From a checkpoint of a small transformer trained on Wikipedia: rotary positions.
MLP neurons of a small language model. Each row is named by its layer, matrix (gate and up: input weights; down: output weights) and neuron, and shows model dimensions 0-191. Each number is 500 + 50 x the weight over its row's rms, rounded and kept within 0 to 999. Numbers have three digits each. A neuron's up and down rows have the sign that makes its largest values positive.
After each neuron's rows, "fires after" lists the tokens most often just before its 100 highest values on Wikipedia text that the model never trained on.

L6.gate1072:551525445488484569429547543438431466560540538523532542551454515555502477450606611495459397442471442579502467452535574543472478429405560544461539515543508445499533525478474524520491489538490490470476391501475517517543483516490541508473485508543451527459510481528484510564472549467481534415361427527498587452503493530480509538404449577458480505604548538458549459481464481530515544520486424528557537521414520537461406549400481428440473531529518501509426392511520471493554609448404629481566509503491564567435413504481558526561495487588478484538487572484499479538609478562488470493
L6.up1072:534526523536495524500589528506377515548515546558440530521444508561429536437496469484471481516452526590497510476591392545460552514522513485568487468483489543519511597486420537463537521524429450483460518527427472576496525483434501437532427541521546495492534492472575461441406505423397508470491522475553516408457443493516523576489565548515483455600523440467544446405439531527551609461423407485470512505450526549495407536403494551528443534538497545562356486493460573558464564472436611442539476516537520546450481496435453411508527449512462505473472563534471496483599574553436431563
L6.down1072:442408457495471534610472517418461469560487350458511480587488500494471609464556404529552503424441542543499463519455408537552571510471483442509568506429488481494460526505440536538609484527419505491512590471541519471531542446437418477565367512466517544469503521551545475437512415471572502481504436482510549466525543539527454415410491500556488461472550474426538523439634583577505471486441446539427532541532497612474459465453559561532460477521457474503401628531569478497515517456557571515437479513560546482407463577511485482490548471509511524649550502487501507454523508505538386503
fires after: " ", " number", "ie", "."

L8.gate363:439423413472547493516491504490566570476545471561548515527495533640576447471471523521494499424558447431411466462489459561529472544513504510460591530376612502527564425555493394533578501480520490418520542583461478476555442507475457506447529466467532484482499444579489490514490486426477453560500471482508536494494412511428502436399500531527444413525489513418518429535533485460436536460476464413480431469542459520434500440546527520599464500485472508518455538516463569394531491493505415458476516500466425467510548500435573525455545521443490493535541442466422563428440577563561549439
L8.up363:546515474478521410532399543518456577596561610549539492603520414505447490525502545590425520431500522468486490503493459545392531576444508469414504550487522450529516505553528373553524538491458488480476523514422453490616610459534524521512492471445562489519452584496465511550540490483593493490574421544451533505467487475445535476391419569526527498509587446460514508493466526443447541544572471471533520447564548527515496452484436499539541501439510533522503506563453552520355433514573477477401492491419467557558546478479609456401514473498503553441529444334429544478517525470543512547
L8.down363:490385559479437537475550509450489536560464482547487486492579510497526472511467472442460476534437419478541438537437497469571458534555512510464473512466574542489505469535570504444491553510496365621544521539496482443467505472526560423479508512479536509497583407496452581475530552434524430476488560461565509533566563571465517559579444427501456548477422417524510428485536461422554477472354564497422492545507473534434533449459526530517456529398413498473540540505562473484589519430469462463500564501586491502534459427509398599400407547485501535504489584473480569482426485466492483514
fires after: ":", "–", " under", ".", " ", " on"

L7.gate498:484532481446455535502538492481486440458488521509461428466549483464561554576463561501421442495608495404508403448468469587503446513614469529529604523453474544544481419416544590504489471466515469626447452504466418547497546478410558563575481392519510381452473489502465434487544499465527467624554504503449430450429537410454503541430471607443578559429497509496518458518437526610536548477490510444472530487377459484568497480392585532604495527519500507485501460488494553471474533386533415426434478488456516465511546434499475468516532534508464523453476405505465486596527396479451424516
L7.up498:456537487526466495476450534571581493511455495525446415564637531529579545490435555434576443494556538523485518505524434549553481502534428488629571476541460564582477532493490606447492535504493518493477507507507499498429497385500586478504507404530534463441462448577508429537528491497576465649514422432504394512522498455499473485485476509504416519523501520499500511466489532454489572510452520421521542513465483513480495434402543570482566537513509555455544432563493587586516497562618470458507418485425382502520615353438466399512511509543503552403454485526469517480514531510405511480
L7.down498:537434489615508493481522546474566469506439451489510446481504441498515440577527502453616433561496521551472513472523538496492508503467521556523481548540510492474521512398501502499517471555407488475416505406547494549388478547489586482539515611561471537468509516445471493510469560518547645541461543394462490525531613479517436589486500510596529481454568479472425472479557482445491515403546513410459457544493558409587590466493504589486492560562446539486535414466440507506551449464524572521620496505536510460501561423452486430593355532514566433491472489553553567593491517527488435545
fires after: " a", " the", " to", "'s"

L2.gate191:599477382529533457489451497515526486443374501547513544518474577431497495483494439493575532450596498442458526496458505497465491574389526653516578506522577390536427546431516506507509494524522582470596520510489592598423556559544499526582612417438531480537513515492598508569509493570544530531517531479518562518554534460454492362465533535461464468524564531562464594502514368425531445490456562464593413434420508516530450447553503471574510525582527465518473431525467433489427396480531466608502508497416477456477560526594465507496491599535446438443527544438519399510570454465523446479
L2.up191:390506518582480502480529542554488499442477544567477525391477583581395559580425537521559471468524503502528504480512530474630496499533491404535481499549573476534456554409515531494433402569567437489490463482451572571487490456419530373526498488389489515540492533483505429556409523423523597491467539525530578531507492443524462579501450530561446388504506549432526480518545576464466616560494570472471477467481517465521499460510495485511443396497470543424425510575447605493484507435454451441531620487486474523543587534500560408463452457509505478461462536423533509470494506534521485406
L2.down191:456491540507531347446499519518484391431365482551495496465460487564587497635440488445467491481551579459494476552442502493480545414513517405489549535572501462521504510557515513397506470475472484430506484569484565546466440531462473556520577578470519559528467486509292520496482506525539510484443536551550506422550526493469478364507423434513485390487459415465524469542491416492532539500441499500546568492546453559475478483588534477562508399497472499556525468614540524466509538580393420522453495591538486521528517539475526435478616540509445501473487558488491495499467570581512403473
fires after: ".", " "

L6.gate706:492402536400514434571553575488547477487428537507442453480440550534506520477592498496517471513438428505492523480545520541543599576472409522478499539448527464559497489514514452485530538488422480511525548499413460523538583460461542502505508504460585474395428472536489572473649464521468484479493494465505523461533444532483508425480459519625480522569499493518560407436443404567455440490530431589555535473483564465536515314426402433580487573568490519554469462508539564462629492617473463511455510411470452435493549524462490506565497458514488455510497519486466524483552582501555466570
L6.up706:498460428523459495474559476494458588504498481448533522524531491504483443470486533512531482548537450504482555502556581506506440483434516534397532456549519578463483490471458516508466445516512522450549523433610526524427553592498497456617552414532563485530519543611406609320500534512515502558455527455499451548470437531496530521479621469573494532543476465536448482430569528482555538605535488352491521428493427589475516425501531464513523466587536471444530573533489546514466467454556488492506517466467484580476511495544459526546521475569518487422516411534518502486494499521464464540
L6.down706:490417461511504480627487493478503503460428487532512435518454475509504507490467505540470481503415510474471507453493549537561561571381528421566478510517574603500582487491505592410502524545516428504516447598519430572522558511507513571485522591417525542459566487441577454574470517500521461495440399444505510503496409512498510561437486454469508556470486452567476484500546463578371536580444516451408501514539523502523433408468362521519468498514511491442461585474543569492460474552468499485389512541432496549544426482452578515567531508452467539553499438530592499536559460393466524558
fires after: ",", "."

L9.gate155:502519507480437391487469501627490430515478495571519511462496509515491441520564548508517535535517513439507442444534489516523508466507478490500493529494561474472552475514541557562446471430492543586453499521536519395622561531453471565564502407440479453472404488436467495469501466599544461499529462525446472523489549428430425530459378476513470581497352502520512460581500491467575483515535526493569488523504558498513489442447463579469492545586478474521490497548509540450432480525607560481546506450453403458513531569509682480460475588465518476493488435502510508510510479488625445501
L9.up155:435509451449482459488526464554395388513484547534436441442593452494557504503636475525445562475455563543538533536458425598504546532410495444530479476478558439550407540522573546545531498449447531501428446493565498367552501480461460398508524462549573468532422518567500427407493450542625451558577444541521529531559584489531473499472459420514536563483466436528494482497452537371523493436581538606461494541473467530499474430565506511370453539445547505457508545565471486565442496552491490610439426574478477587505463568486549478452497498462545513494507425465492485497459525477465433490
L9.down155:576542453507497504532544472573539421490498482510558492476508437483511484536514498428532483601494437448457424433565492504454588481535403482497484482424439404524608490530455500524501482591415518534541549526466515581409547631479549551508430529499579630529496573508450505621489436534465519406490563471509464529475549461402496524483544466607454445530534409498447466506508517493521559565427477538413568598533442428571487498553558531525503486387352586467427503513404451539496491532453487479520467495464508570589494377538461472530503516543446477477454524496454499546581424470435440481
fires after: ",", "4", " (", " the", ":", " a"

L2.gate1169:487483501531470540543516450457463584461528602547415400494476475467553458543490522446602433360500518594491474503508515488548530505409553514587426503540539490403512490504443422477488568514541506449488483474594545566499432520466520495517499487469487521490523485465403483535502548372483530590429530546365563483643552469497387461410518567465451484593535559460396560453534516536516470554457481466482522492461384522513466501461497469526430516482433460529432427458469411516483560500462499433604565503548503415477518514507549445515487444538553397424474483488536513464525391421566568481
L2.up1169:431475459458392461467612502602603533574536436524502514558459525506528497441512511461422450567514493466469472489564447510484415434499427487514513548375534534497484480424474562532517506437538380490530501545481562482513536545530566462409481471448473398464500567452420482547560498544444473520553486530530481522448565528477588539402443578548501488486464475506486385469404492515555536575464422588505542523434541579428536437514452475497464588536508557431560463523484569522497499426544480460526486480487499497512497544408521429512486480548348538409563559506361502458504499537465551588
L2.down1169:520437540513463523462494586452521475546473433532442511428497528509476546546536488585457391458484457599507512485441510391505545467499550440528543592512464478460548508628487472476522577420424483508475465611487555549480535494449527461480563504394481556554521502523470545497481422401450516537467551490541409518492493474545466541460452536543511397502549511492543535564488561425554591488494492475505566453560462490486509524550539460544590578518483503564471612593582437522492514613461568474504495712525509512527525498501525524436540473525467528566536486494444394437466529520480478559
fires after: " ", " (", ")\n"

L2.gate505:506498510411443404541483415534475536468412583457515533424480442475504532544555512540478505421522471489578434456526494423481506480504481585450595456519490420444471523489525406556456534440522571458481537554550523494453437536573452548457443497365521617508492514561446584415464539518436481495489468590465504547565451514496527408500554437464558492453459450632534556565509502418567535518549415545539508556423447470436534490523551469562463527427515500449492474489471470500454521463501490396468552527573526584473426550462489456482506528593486521509562544416516486534508477486503468425
L2.up505:551497575405517528462520425516495367534520483478517534455524533452517489454540435555537483433471464379564488488529441495462533513416563446529550528531438555516537514478462412557435586493479465427492459498567602489560507516448510490492544487504551499473495468397486497517547501525478471459445431550453583519513548511553518374480457574411568460475517427673544496525499481468500508478602524474525511519430436451471571461466490465466510576454451563481576591387548370539484529522514412447501481503543546563537433532429552538426449511519485594518504513464565527460453507479506491557
L2.down505:471540527558404528487521418429519441568662420480522546509462488441508546456540390508514510529484465484499440475493525510465478492493521447568509521446457474456447434505530505482499570491533592439462589466531462552432537517552372397491531584404556467453496515467452593495602522526459345425417513503511440502532536524554425448539488572498486389537466429514494444544516532465588491457510514503506609438544533473443535463665514512505455605489500430497524506429422480471468500466457440439470476452497443452525440571458396578535552419504496494535527545368573519542541456536505475467
fires after: " ", "–", "|", "14"

L7.gate844:535496567432479516567488517447545389494366585433519381445398519419474421463590545477488448488485456483561487505447509546417514486558568481522547568488426414464467565503550408513436421612458488554652482533517470529582525485507579547514474524571380530432485440512503609451503488526485595466522484515403550435493497496509499491536500516573500540463529496510491479446451582507577456452574402499447511469416454491517470413501499465531501565497554538543611505582507404496531501552527487551467510482514467508503439534500593397485573462521520486498444426450462482503561469467606487521
L7.up844:560499501526489503530478398443476401437561541495486517421439466532481446479585560598397452522510549571477431500543530476537492482477539413548554548549502527493540425521496505489495516526512484439578435529469440557579531510427625487589574599437463480510555506506556531421549529541477438545513525471509450477525560484530462493509539464579601549440505580471536455529531452521522464489573564470529565510469490532477443481506574477477555507489427411625564518429540530497523441510455432493418487490542509472551428535479551588520516578421531527479583509544553482467551510498614581477
L7.down844:528440465457547466480435480594554488534496502480547542455494451496459413395462460426514520523440510556518464541475485468425503473566489555542564601592570454404508479574516452458531433584500512567490574507582475489525416422561474511552538604513577523499415453495573569449497589462504562535651489540459526449514537512562489550479508507475535476470517444462508485517493559474529548530521442540506531461535510470520536502529434493451540663535496538530527552441508538406464557510513521571458488514438525465482533489400443533487485479409544543423483493459520580517457503509617498500
fires after: " the", " by", ".S", ",", " United", " Roman"

L6.gate1047:370471533400534470450587517518498531446534511551578522500484417546388509525537461484557554494435394546445505489483537525527496504406438533556411545439482458390485526508445445524553458514492502585467534513606511375491557519450443490560540473528448481491492485468515424470489510535542519508468418573485523485590526546441434553383494579528396553449503488504472556583495452465557524483529459457500499478444419520453478523438535519614376614441498563514508524504453461502450528509532531531523497465542412484500424518430520514504599469544560456568471438540566460519589480526585460448
L6.up1047:476411521479544542427553423549539592501464529505497510455495458459496439584474453533516483463484443473461491522462493591447430545490514509518454476476573502547565547426515337435438514510407534577486549508509386507416488473450369451552520446568514539507520543519503521476516523480482528488547483482425466449592510470528487553545505482489445554450438491455480582442522484573486533417590551429482515436519470453580442517463609492491499410522504489492561500400484559558523457468529499593538467488505501479473458561469496492402507491596535498475471404532485595522514451533496491501
L6.down1047:508546515573406562515514477529575572527541522473524451460553472580496413537426504451546533566465525459544507473500557579500443536546515467526499454488516499496492398482511572433485503461442526494477556550511536537490515485354539499410513472432526552504501557484584466449486470550603427561421459494459507452508491493548397596488511594448437511441513556536468541460484567522491485508505436510513460559533469525506471549476511518535449441492530466509482522583479474577475458494408415601531528487460506491582535551550483486550484488518444495476506426615506468455538452515460547517
fires after: ".", ",", "==\n"

L2.gate246:446488443487538528526541539512442438436441477454536519652571489399502533462568442470516386388570540516515584558543526408490457550542456536499467492496552493475545565528481522518513450499527509490476462546583518599435506513438507496461504548493501432568535527529559458636469520442529472455503501542554511435462576593466536573433598529540573349567425507567479558453436454493466513399504486528581466463494508505491510560493552500501453491593436502522449479526525554520433504466467520547424473466443586465555488526462429565538438492502479424514557583467502512474530512425477478522
L2.up246:551473410506441545531523432383499613587531499529400514484496560520505490555452447429494538475501555474522499550462445591511509491505534541608475484510489483527493496421474457480402533495494410497473534464514481536521468453516529507547585555586538491432424485497565492514575508410492483568591457577537488567477472468564433441490470487465504493509357541445403464434560481411559463539488548534511508410456490547576509442508518479560597480552474466478481533421427544484504593507482473403611427471454458475486509508559574418503463487560483521455455478481473508501495550519495468492
L2.down246:520514543464505502491442599527428422594446496612417530490526477481443552472520531466516472397360490520489558505493480543551474491504564449572501608571537529503578490482550511455542391517552462499457528525479513464559484537503567405457508496468417628564434407573548535440531571418477498454527395541605426559478513598436478482533488567602434443580484551460504526507610498531493598482501503608479484481495539421457425553618534515553562527444482565451552482547480507557579419482464517527519497487524542558495462525516456491439570477510556476570532485491563476473476506524526521572
fires after: " ", ".", " ("

L6.gate122:521435412489525512562445573392463553546483472543457507466535444496507532532607471596484473508539478475454557456485507504568426505474498615466464477488564460550498510487545504478504481428524512546546433511588603508477480510559591415551551536492544461503482531539595510512436524473556489540456540488505567497676533534457481471474568494553577426504590560460393606520478467589438441504554597529498515415457576486521464460531461443464495432538484459486491496441453456534573590565413457551451505455533544478447468437490522618472496453547545471544559485454592472523424444449540489447
L6.up122:545484410517536532461431526460452557535481445509441502454495568482447544584521460528529457484497444522494556457428538471575513534514533575448524528499579510550538600454493498528480492387566449531486453499536543553510462452524455483471558572564494478523515499426525482628584504511444525496534410539587449558601569480465466454466491498546514338540559514476418506463524434531570357464566552655508495499570551459539521550597500535537513534454503431438527482455528489499582523474513536451340472396456500398486483548528511495497534497508527543454494497536489497515447449560476523468
L6.down122:489534460445523502480486429682397464429373461474480476505466470489450510456538450394531475477547406512514476499573441485454495453578512511584478615495474506421465568469398518501439503620417485449468492500503457521544521457556470514562485517502491472455551550455510454531477432548481475535531536547491542552443426523451554544495498537522434472518509553451469451509467571489456537511391504517520477503455480563533532602486582456412537421527574524445452461625463489429483414482505433486553531558539445451459532557434505407453550571520505451536469483481620469573545504503510474530
fires after: "."

L2.gate6:490550521517478525519585492465419526539608509537450547429476472626531366489483467538512434343465417554478537510432473488505511577496517553598395495415590521400421590561477387540569559531514453564530510487552479538537491511461522517538514531533441463492489643490507432478514492469514468512482579490476506484596608510429459516409516508463432477519498520417530571639458525395539433515465457480470517538514377485520457541459425483570460539476462498554418503539514533453488486497513549497523544563441474570465463527519445504524417510432500486452400575379492575425465506435507466547
L2.up6:502513451460433503503537478447543418483587572545500498514405460541474459461557427531429595432509554513441540475535464454548446563434457527488429480449478577443505528554458459536465596528488482589431613482501463519469583451428466364498459479489494482572483568566475562498488458503441515439491564429409574489490492480559487485521507494554555370500485483392433414481493546427497444512463516542512535533556432501496512592520387428509421461422405404588422536534466587606491461474520479517495529569548520507522541549447468376433558478474518526456470573383529508484508477476530500475
L2.down6:555467430562405423459548542297526523510464544479478496517546596457434460577544491489533465560450421522571467463481533487498442534495563571596536489507482468511528572517407450455420455544449467516577484501530534485420515493488506563501513518386439520480448457612507452595545511517415503506520407586543538560473543547492422496543474540548438455544508450532470481556542497496526502524539498504478537413508503474415452494537462476426630498471461548407468462506453479472453486539528520388451444540529564450562460496552463477433489464569504518455578594484497535529492458582475545429
fires after: " ", "–", ":", " V"

L2.gate741:531505532481459524496598563467445500505490415547409483516445483543526560545472496514443548485512517570518506470447580510527406503470542475503398438493492464551451469495502473555521408535498570621535479465565554535488488566451486511567561457464466554458412503411493505520532507442468469476478495554528485515467474533489533699605502495520426554509428529450489496503488497439456509596553430441565480489479543538508611537569491491504455447507531527498497583512542384554511579501514398447556520489566484398504493481483438559500489555557596512486457552435491514545499540539535463505
L2.up741:570463501464389478544523540475543443434415490553453434408474499424521470531508538486505508527472527549474528541415541482443477578495557513468501445586531624586569434474518552459486483461522514535555394447555497524492550437561527492446544511504433513502504603592525482509528481470525504503541496483515431481464527539570472421648507554524553535547500462553462450518555451469462484540447481464516485488522463441472510535527430461524546555442513525513509590410395403504608533578433465472541389451621446421405397441529440577490509469593466474563557521508498492525439596515525462528
L2.down741:524584539556476558487546609522601534526583477413511489491450526551500542532445537492539424516554472558505540408396491573511463517453593575562466472564543516478561537496419490472576439510399562492506480535541524419464476443453505503417506476468464641522423514484583604522438571496456518537483512563552493398515468455592498540531492494476430548495505593450522518501373517475512457502547521514458567477510467503416528584479357451549515432474516470527425594594421466544505542489553518472508528582492485488565495532560509548539433475476543581420519449447514520572448422461497532511
fires after: ".", ",", " where"

L6.gate955:487605499502499568540561547518429453491483432440472393421488439461524513490520535437506442495519432511436540442512460467569508472527470491535493485450508459466540431505557441496494446498503482532580548400497372590512465567472577529503521562442621472509489521506397568499572548479481579525572584484532496522504517537517453469473424495563489507502428479585449460542527586397478544482428487498556518555573510532463490452420500490521507464490488492541537498549591464530479432586511517428471442510588520470421520468497488568569512455495528536481585471497564643435448493479496503581
L6.up955:515497514514552480558516444438510459490415494401503508491475552549431464502459519522561450494518576540568486488427402466432457540485531442455443548475522453506506483486613492388484460503466534496543522519467408452446520512548576491395501528534502596518497586523470514475548434446521394422459463525490548534496474511557453582474317472455506397523456473481413566475484489507455504488515501558509558533466414543471535506490489503523526531496469447631428500580464517520537371593523461429502409440431434498492557550643487567430537482517458565524567444457511500526447519513525521599
L6.down955:445590446498551468524543452606473662485479440522482540411483505517526495511457533554495453577459478558497531436464474563483439465446525544505497430413517588475489496405460579480516633559450572490414431454507396523521505579452577490495589489505447606516408448517509600395552566548491484579550449585486577426587466547494456468429467537402516469554522460477528588485432468485567478417510584493548541464567495495528563493469491422525460500509562396449437490510478461495562450563528446535454509468470481504439552485461471500546377470567463552496476495527624545496514429532419449568
fires after: ",", "."

L8.gate1019:494405476490448468508515562422465467477495492508443488465514473475471451559557578538512515558521430471558521456514494533524567505519483519429573526520542520567583516552430414508477519479469528506566582543477466425543554426465513541524513499483524458467523508636415522487556454550573471541516555522499520515413487500428474470495456477512504492501488425436449473489521458437449466421459553447575519548483473468482456483524524533424545544502509466528403462584461402585388508448570448466444488356446521570536570539515499474396557492552533506508564419482477529391468577453507456459
L8.up1019:442464495497514529474392636577531510510506550483529448438445502477445490455481410533540576553550505571609486500564536543476515531582496461511503530601489464559371492450415557478452515502548484460447558505538534460486473416521507545592519531557386438498490471541461503457482490509580554460483531591476532446380565548461506448473537539525487472520448450524509477615520546522478506473520576445590571566526546546512496434488537468461405537545565450469582440417500553575431494470514576476425563497552508519400513529418533540428517452441457466470477451397465542441552506469501543449
L8.down1019:457486416548553612461506570559471471584506570526528448474563482550474438584458430537456457494455444371472509545524478515473588548552421491533446455436442485505516435608552468452564548443517544525422549485539594384379571552502508431475485487458514475579441508511532471513531537496443431501498458471532532512534481430557508508507434453530527547465545538428440522552514388451498482521530620577518453559498522375556433562486509554491622539429526348484475486524452479490501459440530562527490506476501546576471478501456469510434479428432449531546493506447456475498470527456472470488
fires after: ",", ":", ".", " At"

L6.gate1082:519491426460636539508435484467535574511486517501413490447518534620510585522498536484500391399575505428434473408479544444628519417468535555543434522526597534553584510490456493547422449551595466522561493508520517490506513476490522511469597534581446432503453487566475480482639436402522582491477509495559479474546426573446505485534484577583511495471400513563502489502452462562590429457494600604459518483505455527387465505490529472467498454474469486507541579519480473392553448347439430490476527436445559476465392446438573537501461470466495526564495572474553501512481509440459548500
L6.up1082:505432547490531480473499498569505508459519524570445583546486418362457500483523495526443542584600518507490537487516477415557483581550521526514554540471573493495388539463523426488531462425508513580600466524487547460417592519530595468438505516423439489512519564554452398429502503456477418437474457486522517432499505491443506536454556466499478457568462494499437469595507559496524454411503478480480441495507548467420480519481434542477560488538451544504509524548489513599436497442410457475483489468528555516524531522537531473391509575508593444488531482573588531550516579530508501486
L6.down1082:579471453489419490516465411411482472490510457536492444530402479426480484510577488491485482534488426593500508510507499442443485574572404559528462522502596513506526529504458549465502463540425440421500569477593463503506435566505519544549536560449510474381524504438517513446548524461510496470490509492507338503420458440646453522477436523484562497477483508490497537482515427545509510538454444482572542443477483574501459483556540475503557534484487579545494437530536555514541575402537423490566455498464514410499549548553454539487469593494531511564443491469571529579385555554447493509
fires after: " ", " (", "."

L7.gate643:491533451468515470460504531484522513429491505518353567450474563518469605438598598520484498437562509467448529432516573533503465480454504553490460520554563538510469506437518448537423488443602439458518488421509521541502603470501568468529510557607513532497466508513545504534511493460490474491454572479481508544565479501418475488473479526521499493526504501594480568577496563536567449486464584514568382459508449575426517567449440405624543523499484575448537497439437531444544564428560487466442537449499493471448513506489570507572539516483522466520526441448471494518476485528459528449
L7.up643:448439424527508457557481588499511457487464495548468471416436463474473542439513557487544548491512538490528451507562515508501518553558476562496582511569511467533448517480502390444545469447583471479551563509485549507492541514469557476498403579559545496489543504495472478559501436461459381498513546449475461554483436464569465439550512551603529539511602495645384509587523524542604467543471531491525404501568441506484517417505588486569556437459514569407566477512488467484456532415510497491479538430578530531483437500564494413510576547571572519556453466446466467469481465542486506480
L7.down643:518437464320555513552453494545483516535395505577508518480527507453504387449501489428562487521506513518566619484509470484538552503530480485503451545502530455452497441502510506482467507586417484501455603554546566518534485551576476530575579537527562523474511531496529405465548416563593472561630534502536408495514443493413515470497496393414498502512500535447482506500354515530515365441522460593514510475510539476536518528465488527509508487526500507490530558485454512516523490441443481510528543382513454404456518571522534442449582423528495519461496485423525451464457504576548494504
fires after: ".", " ", "00"

L6.gate42:385447472407522533468504428540495553507537575515488637450518473540539351434560484426520513456518461452490469483493495473529416489506470523475475514541598458547451449443491458479451474565516494518425550518511553535545451543470468473554526559563523475492489481497539463458514579493509569497519605543427450419515497538425505530496516491416480503431456447485544516491553440540443555422476420498462557398443496489503521309515522463528585501497562581569528454434529537462414435505536523444545438409590518492434474503538532451467508395499535500453559463561451472456506472581555417517
L6.up42:539481450328525491491574439527497497467540543431428501488506419527695506551531505483512614505545525518469478497529536533472390475471528522490427520542578499543498467463469477425529482535493509482481542474535542578560464553457596498447546464448516500503600490540468475465532591450515558463497568431555505522520481440546469439447539508509499519418446513574499545508550464493501503515631598458515567477460440547593485612495601508467608478446537473487522529384520494527465530362390475481527476459482540466479411548482454610446519518503535512456547485530472515569553510567480465475
L6.down42:444488485538469471584485512556507548439439514514554468469487565509515405505448500496472476553478620499450542525545546525443499481434527554524464495477488561441447473523338511504486466422521454559493513581492522519498527510527444485435604412490540511574492495483572464493533524483517552455446466493493498540526473524608394470517617539489487479446462438493449478555478544531524558497499491581524612419474553459498463489517448525573496472487544495553615581594537486474580491465431435557473486453467517519522525528486452501490562457527557615535491433500517435615488504491448611449
fires after: ",", ".\n\n", " with"

L6.gate382:536579465440409486537562513493550457466497468456543458383486449502455489538535491505550495539546449429374461471475518537439501427488535487459518486529514568563506549568524514548434557495492480495524559566466492580517636498408566538496478442372489521458526461548503534525545528514410493439490416643470555501445543472508484589458437551444520663595486498489544475548432477485566434392568495475558465440409520498518505484516576519510454480530559500470473397546511488586519626565512517557504521474472513463550421496472422568558436501558495454471473524574493595531495529452490568500
L6.up382:507390448495488438486475512441568600503478467507387488472383531499556513529497455473555469501587509542564458506403559501501465554507586522503497487461448504443511492575417562608514464458495494581496478464519507454505459409517461613519628444578470550423395490512573474463359487507518490480540525504563508443481549483455401441515505512557470457558462474445409472496475577483492479472523448435505532490448536416432526593534502519501520458536571450570409534491482607481384567440418477436411468476542479444453562523488596423557465553515633480508489560489544473465489480601589445522
L6.down382:537451557455556495478453440534473469434476522555471518518458443570418446455473422470461489504437490596471458601456564520467551610437523430452415443570553502524495466566479556460483462537444453476576546465350504487493523482544600520537469516442434537529547507438512553429577550422641484527457448500564450511467445538513513588460576530491530596508449427511446433482437470499457461431507509510521452474558421438544506515496517529474563495494520529555536419418507519512419591489443562505486502432499504529453481530487568585492534439426470435508620540459461501510488504577423449555
fires after: ".", ".\n\n", "-"

L8.gate242:512425525396558613516541476481534520510518531485425501450468460603595404508432531521449457511489458486441518488466592480450428523429451577473529523513543456504465514493491446530459494453419539542447434531469518455462496607454504505487545510525550502564477451603594515449566420429457455519518536543569534454567518411449465459522516497537544493442496477582495579511524463553475465564429476529576348510398476514628545512512471529537422504503571432483473448550510522468482487498441412446480503513556496562568451549502439573511620555482471456508448438423481488601551454571596487459
L8.up242:466423534456423507510526454563519488453580525502470515473429558451452511558584457503527531529483544595602518510441516535494527451492499463471449551460472479546511459582416529498515547490473452562556675520500577540565490439545541519385511434502497443501546475523452458471503461501557528534493557549443487484435446417512578462496527519395470414441486476458453453542452460504534474460575477476471543493605488549498548507482535510345516513398519467508573504480499538549458446508432472486528404532570421453534517554487513471451539465574447538504546494467479486562533550490493448474
L8.down242:489490547503509411573422489446517564405430461499533390452566444504425501507524464487482525394505613397386517516516521492526505554542552558504519453437486505435432583545584518464481516477478548548431510566513555481571504563528608376456395565552427460475459419537493433574593543462486553484513455423422471464513581526519514489413545556523470552517505508556455493547547508525480560430511536536523564469501523548549541518570462469575491521566455531442495534450473578443432558465396387493495491488612576529426494481481376462559561428542490473552575525577495519434491597546514495485
fires after: ".", ",", ").", ".\n\n"

L7.gate219:531471580456577494515552467562488559508464505571498489422540519581416495475542531479417462443471541498501491429515502483492523486547517510571476463566549464483513536399537430433502513448538536608541410424530530565534478502410514547519508425539529351463510504468466509560465486482535463645478627465368558508556566475486547501369501512572512548446466525523490537531448492482481480433536526412575470544439480538458512474395474483544494570506534554450494519566495495536370515493508419398485600498501509428550549487518469406492429536560539474488482413558575463499505481502578538585
L7.up219:514528563598522467454577480462518520539530448502511481442540512469483477528556578516557421475448520468526523522528498555575555533575447530360517531480509424472448458583585488480503577501530484419487497482481485451517485373499410471520505506496459586462421455531403610527540509436476591512551502539513542517406528491584376566436469529479465462530459552583421545541439526451473589473401419472472468442554516484465496524534452421583432481488521549530559562530401457473455509474469614522534459498378491585481504517470501447498605557583394482562452474477551452468526484464477524492
L7.down219:433431521445508536518497551397487514513535562486502543616440514490489398505484434525520504512504412621362517489559429479418460460416489531487391648486515511447550501479521491506547569514378456421446462471484480473518573585568533508544453455547484508580476472509523432560612478466430559528454491542565447556548520497460526518475470505589464557497544460412448539496423500484483513538436477457404532496506552473595514473485468587587517522429426507425580490496444523499596518540545520603489544512600482449478522458495534518506560458561499418430518461477549492464491522537365507577
fires after: " ", " (", ",", " $"